Weights of a small GPT-style language model, trained from scratch on English Wikipedia.
Size: width 160, 2 heads of 64 (1 for keys and values), vocabulary 8192, 3.53M parameters.
Architecture: RMSNorm before each block, rotary positions, biases on query, key and value, tied embeddings.
Training: a variant of Muon for these matrices, 122M tokens, 7422 steps.
MLP neurons of a small language model. Each row is named by its layer, matrix (down: output weights) and neuron, and shows model dimensions 0-159. Each number is 128 + 24 x the weight over its row's rms, rounded and kept within 0 to 255. Numbers have three digits each. A neuron's up and down rows have the sign that makes its largest values positive.
A block is one neuron, or neurons of one layer that tend to fire together. Before each block is what it responds to, as a language model described it from the Wikipedia text at the highest values.

Responds to: Mid-word consonant fragments. Word-internal subword pieces, often consonant clusters like sc, qu, sh, inside split words and names: Sub-sc-ribers, head-qu-artered, Rehn-qu-ist.
L2.down38:167121122141168154121180121117128146147101117139142108157110118149153117123129144136127135097122192124115107144120143160117126145096161127106115126102125149162126076153183123110135150121118135146117121126184101080095124167108101163088132170129142085199118127112154092137072141131096194134171133130128114134152155146094090129103135140116132109125120110125132115115132135151164104146124134121132161158152120093124160136155100136121105151113138119135139139144170183146102107137130130
L2.down84:159152148133126108147128101127137124140144131135157126153140092096085152087134147124123109144109106117129115123169149142123150131122152104107095112089125090130123116121149110124164140116108137130135128141140150122095131122174115142087191179114114112148114185107149090142142106102140104166103106121122122144148139153159152127182117130117126147108098148131157071108134083144090132129136118109107133142126155115158150136128146107093119124237105124085079132164145108116130110125115115
L2.down90:134165157117162113125123147131107127177150118068126130135136118142181108163067116123137114150086130135144108133097115137133180143143142122100128122159135086151129139119133136092125122150130125105159165138112072156154141172123093118134136124103135156111155140085150133156102106127111145119090104130158124165118143104094136094130129089154139152156143155139109125189187112176102163100161144155121148136157141148131107096128163160129119124158129142115082128146142092142133118137111106
L2.down92:168214119156128122124117120140152133150147086124096125094117166153078143090124117165132163133119191139085127112108151146140135129145114143129154136103137173140146129136086139114098102125149088149143102122169112134122117153148136155124097141105097126178110098087182137128146140132170132124082147112108135110147126079124128125093109124147105127144093145138155101134133127128152114124123129158141137166160147109156092176132178137117145133115157147123125181126130129118126124093124136
L2.down218:110148082157147127150132108136151085140116096188168131146136155208108108097132141146150125139138131095133138151106131105107124112117121101091085099137161121128134121118106103092122138165112107133125123158168132131088161104134170142129188123127131135103082116100135134118148101099149103110114142114084104119157137156148164144083113148132140107111131117127139141120180135127152114137144117127125157078141090144125097147153099133126126137106142105177097109123168184152138151140147148
L2.down256:106161098091136159116129072125135125158072083147148086183146121097159121123178102156121159097085128139119078101127104123113121146161117137142132116099112101134080143088152123109107100110131084143186170134107119141107115116070085145126077131107104144110126115121112136154117133134126147108130176103134098122147142124146124125068147099136129162118115169110128109163144133131143117144118109131121107116120150104127134118128133122117163144142106116173092115116146121112093144132123104
L2.down381:147121145110118064115142129139142111180129127131125125172121111139145119131179146170178152153131157153145144132137136120171144168118154116098136112142129130166137135161170123126089169112137121125102131099158078131094119090105120111110093188087145107138119136146172158139137097152104127150130120160123180142133159172121102133152119115095153138168110126100123121155142132180134123145106090166146118130097099146119085161135131146169123139148157114111132096132124119166123128107131148
L2.down427:091121157128119104123132137133126132103075092099123170108144103097104106138143096154098162093112092154124117128116152107110092133074130117112104142085122121151122152109137182085120115123124104128149120131138077119125114112147138139122125168134143114109114128096174086139132133104129127135131121117133129140111122129107109132131136120087081147167088135161109142131127116122170087126151121167141175149152112165115144129138113148157165120098098140065096108153171116093092138108128064

Responds to: Word start after punctuation. Short word-starting pieces right after a hyphen, bracket, quote or table bar (go-go, Tel-Aviv, (rear), "tiptoes"), plus "No." in tables and "no one".
L2.down10:154077099102162114125111104130100143103131138168104151094170165078121133141116100092101121157079121109138117113111158103156061095120125122151162171120161114110144080115144154100110142129116153083145157157117104109106153159104117115172095109122123152133114150157154111184129157140132086112124092102131134115098114126172129142118124102121106122124111151131077121145134082130134125134112152141152112149132140123129096142089147168115154150134134166102095117103110125126127145143115114
L2.down124:144116114102142146179175159102113107106141120112101137101138145152133098146080132100134095139100198102169142100107141120121122077165126122111113101089151116128114143132115158139095108145094128136144099129137084110088091127136120064156114104143148117154122127123137096118171131127122163136132120141155127135180161095142167145156126114110107135139114091099098083149118138122150125106088133104173122151079151148122107108101090106117121109108111117088125126108122131160136111134104105
L2.down193:117129087141123131129136133086168155122167106108119116090119180139124122102121148144175130103146153143128105171075103073107081127148135160120127105103103113156165142135154142138126116113105153146090151173101112117142168140107130121107135125110091107089135127128064117152135135142106114159101101127133144100132082145096115108097124144130098106140075134154113115106137153137171154138102099093116112108092154146138107094156101150134135141139176095120102119113129135146102146086108125
L2.down214:083151100125133168120094124107137145128114159153126128102137121120098107125168167099161143117129104087148074157125115142169121164102155156117126162197135122114106117164106163149159095089130150135082102068133150112104129137139170124155118108142154123151166100159136107117104119093105126146094110157133136129113111124171121148149087140114118133113087146106151134145090118148125136126174117131097152131097103081108138127106139157145136119138131122117089123109098119107136159157169140
L2.down273:115100102117143171145135159167107183116108139078144144152147131141125138146149157109134089115133113098091160157114108140123111080116173126169167141169141146170120148131091134139073132128140117111133107141118130151151151115136084175129164080154070124099133115091133164140139136148136130068149146132128102164132117109122136095092159159125110170161108125119109097121076121121102142119141115168139135102113100129173123114103148147096131121129131128125109115167134133107119123129111125
L2.down294:143117162123154136085133110095131113153116136211098119130149133106135149150113126155122124100132149125142125112143143146068140155114146110154135106160094139095158144114139141163149084076127103120164146121169101128114146109136111076109107111112106130134151132136172080156193131117104098108133153092132144124147133111114144142155131093127126109131131145070135125143101122108109122103095124181109157130109165120101132129159126125176166111118146124097143137130175140121112146179113121
L2.down321:097114127116145149077097135106125156084156168168148092112112155127113086137125127143137142123084130120150165106107127127141103119112098111110081140130145148096139127164093077128100099120118140121162156128085096114120117109114111138156092113170161110151128111123135143128106121104118116139104153124141135162098080062117104097133109143113130140112121139090132105145129128150116144118173120160117181165156149120081123120135104111128088134167123149146065125117122107083122168123107139
L2.down425:142131107161119138142126141101089172111141155083114122099161123137114127139130144125150136113151115143124126128083138109090102097132121092127129075123075131159120114192134105119140140150158089132115124117124125130119118100119120108158097157174138137171121151155112106113158095120102143129141061157115137147104163108140132167168149121113121122137106168126152159144122135119139103118120148123143118156079099114118120068164142108099107151159181105186138122131089089147128121150099131

Responds to: Negative determiner "no". Fires mainly on "no" as a determiner before a noun, especially after "there is/are" or "found", as in "there is no evidence", "no one was injured"; also weakly on "a" and other determiners.
L4.down229:158114129125137161113139096117080186122136112095103133128155122117159117143115132151143118122114079114145149135157144118105147149113160126162119120143169152067160101135104102098147114102133157137137143136129090114142137158136173100124078123138152138153128162151108128128160109105150124113135139149140151158145119086165127136118142119108129088129182142111137121128102172128157126127098137153052138107146152167088112149170130169166129104113144152137108141109105165123126079161099141

Responds to: Unit-abbreviation pieces. Unit symbol pieces after a slash or number in infobox fields, mainly sq in population density (/sq mi), also km, mi, °F, ^; weaker on mid-word fragments.
L5.down50:134153139125150103125130138104159112153146137127132158107098120117133093106155150100095143108136148098109085117125164121126118140142127128092139133176156136144120137077169161147100123165099130144152138110124153133096176158126152136091103159129120158077177136142109123122149112146121149146107129100099131175157153111096137092123177121121143116086167115113114115098127129138077104110109181120170148100108159092134132116142156109134094153139139151139122183148140103117134154078103101
L5.down116:156129118127157122189143149127147118106149080103107112121108108137130116141118115129106131071128104167156108101135097088119164124149167117116150118144148114103125127135168094106104134211143124125087077107132148117113113118135140164163120121104160164129119183129111114121127113128152170124158114140141147125099085134119150139106134108111140113132128119103121121101152146149098149120145112150101120110153110170113130115084096113157141114146159121114061148151178135129142136141076096
L5.down223:146182144132128118096148108106141102125132123120133116131112125179137124137155143115135142114130135150173139141175146138133142107098130136113159103134133126148121167135091141113164141086151096133116146163089143111146109100072153182133120179150072124144124156131120121125165119124144090155113095096153137149148157167091143095114124132142133123126160157124198148162105119149150132139137148173150160138095148167119111120114162133091150108128093118151134119110104112122119134098183087
L5.down243:112179127115152107153117135118153135143127132093123117103103128151113136141099113102116150129150133153099146160154163134142119093134118126098118156144133128105113137160125144109098107091113119096099115151120146092125095166114116114168145136147118095141119146103137109136154109102135136100117107189109147197157149167134128164096092198113165135090100150149134166108149130147139110122152077129126098103123101141083133150105123167155147101124064117109133079141129123117125144087113138
L5.down299:135083139154147168130106132120147131123108148135142125101140139155086136145113139133143168122130102100172138098139066134158145138129071125131124117170119126101133129108145139162111133140105159124134096156104151153142109132131146083165103090124104171121133133108098123096096108112093131125177119132167100131121146122156184133150141093123158139143129138099175100138076117121075167146129115127152095104134176063128155139146123114142110117118151140100118109133108125110134113129156073
L5.down354:123099083163127129155082151102130090097110108112146113127135152145129096154093153055132132158123126126139170123111123118125157143122119096094122088093124112129116143120104122146140130120164107117131053118079108128086129149135103133115112165179139135151158108098116108103132112120159135111169138164146071163131138187124121111140147142158122120109081134132138132146111163144100133097126148107124123147142166140114100158144096112098097102114147115113111106093110141157152130115129164
L5.down366:138121139142118108147083152089169087136121112135121156146154120128120145128171144151118191154124138118154105097132123119076115095119132121110162142132153097140124111117115095123133158159157152163103106163127161083141163114115183109120146110132119132083163110137131125157137123135111107134138123091159149139088133157130179073119098131149108123117104106145162118123059158109166135109155157143180148134126102140166111129129129084099143125120147150142109123129178130118113149142161123
L5.down444:109137148124115123136092139079144150122114117078159135119081117123094132202115159139134099143125144177173138138156165106153094146102079119116133152121125083130122148076111155162151105129127140172158127155128124139167144159108160172164161122126124152098135062101117087133105135137120123114115121107142143130128115160141142105140124125087160151148098161124156115129138109112136135127144097142087134128096137108156106142101085129118114139152108104098163131122167104125122156154137140

Responds to: Mid-word fragments, esp. "sc". Word-initial or inner fragments of split words, strongest on "sc"/"Sc" beginning words like Scandal, Scream, Scribner, obscure; also ter, ruct, exp.
L4.down66:139110165134091186134116094138131178152121114121122124151110127115146122159143116120125141092150155176141135131163137155134129147140105108154134127144118176155079167113116119141151169062130084130123154133169125096103131101136112108082142111163129090122128135108166117102102130158095105127095116155067071098131122137127096144096153134124136086124092119091145141149109118128142150113149159154145144123163141107111126152123152183110132106103121116110146177126108123153118125152135126

Responds to: Negation after auxiliaries. Mostly "not" right after an auxiliary (did not, does not, was not); also adverbs like never, still, first, and mid-word fragments.
L5.down61:159115121124105103127147138134117113103150135130126138125133192125109158110168131165188123139139168129132145127130159126136101140107143133088117147130093146126153126094117110141087105156148153082121129156137096158138111144075153163148134144132126076110107120100140198128158146120136122183167130117146155164105096168131117134174167136157087117144109113145176144119087139135155089128148126133125128092135111100094111184153106155119148146105128132124103146102128148125133115162127135
L5.down122:128160130100103142162141130158102117119087107092124141131075110167130129120138127085123137156101131124105139109142127169099108096161175105129146156130117107122075139112107102149140148134156113156117130118113152141122179110125142121098102154136118110174142118091138106130162141107142128160156122171150156147146106122121072103102157139170148084098095117173109130108079114108149153128094149123122167121122150168132124147096125136105123124116155117137093121096167114164158110095087154
L5.down184:112122195110108130119126186156161108105121114122095101113162104137117123133136090141125160149130145146116114116133155141103104101138167133182156130115118124134126080175139113131150122113162129100185103137139125101141111128100129154131112143137138097120132161116126107092114142149177126134177135132174142153136161170117181143159125096121115163103110172134141061115111155148150088110149116134095113153100104103095128154131127151112130176143111121106097119155117140147119155109105129
L5.down192:189156182139138120121142144140160100141125136167123152151101150112165152116104151141159114112121116171161140173114127131127119164152100116094128100087109161103138171129109132112125109138081133099124127165153160135104104139143152162150120111125091112105152165081123142186143148159123133149065107130129095130123070166149161131137124182130135111159130089105110136130143151168122095124115100130149100103134144138148104122140142159152156132116131150127126098105109126116116118125151096
L5.down205:127114165052161115097102115118105105101129138064113116165169122134127141128112120113144127087130078130118100117132118143124127110192154133107131131138124129124105123127124089128099118111120146108105083104133110101124184151073146161116086137111111108119144133132157163096127119114122112113128089101129104111136173129141125155149133098137181121149114172128133162124170114095137111083161099107129129086128153109124163150148127108102120095157104139101129112164113130147130163125160110
L5.down330:140149135129150133107141084142151140118131147186100142143139127108119138110140139142144149139169153154110112160161136145098166148153109093152117182159140161130145142107131112102095092111101116134157122111166095130090136127156165138117127124143146105091140119159112160131135133148103132114131078116104157193077157126130154110168140129130138138107106154154137103085148127169131151161091154110187150144105108125103153132160169114112141062149139136122133102135101094149142116122128146
L5.down339:130098152152122157135117132116137145139086148120133106145132153090131139146145136127108174150125172114148095120134120122119145128103142159121142162159119142118166139135144135110127105112154164159111157141105113179142127126138135072131146139122204122145156143162134183148109118119127146116137123143179175125121114145139166100100141109073101104141114098115155109135138165142153113172108142169160130100097125099140078163179083142107137132117129135156165107112126171113119125135170101
L5.down383:155120137167122122085153099142089100156114126051138148148167138145182138164101107144131151090147129107146092140139141164099219103138105095163111127132114167137134109161128117119108123132121119142136154152111109182107133127090123135111136159178125147104144121144115123150169080121127121101142127126106153153103115141095103145155132150176130139117135083115142105107133091107163148128100141096103128151123117141100140118121147100130143147159151136097150135142158143130145144099134127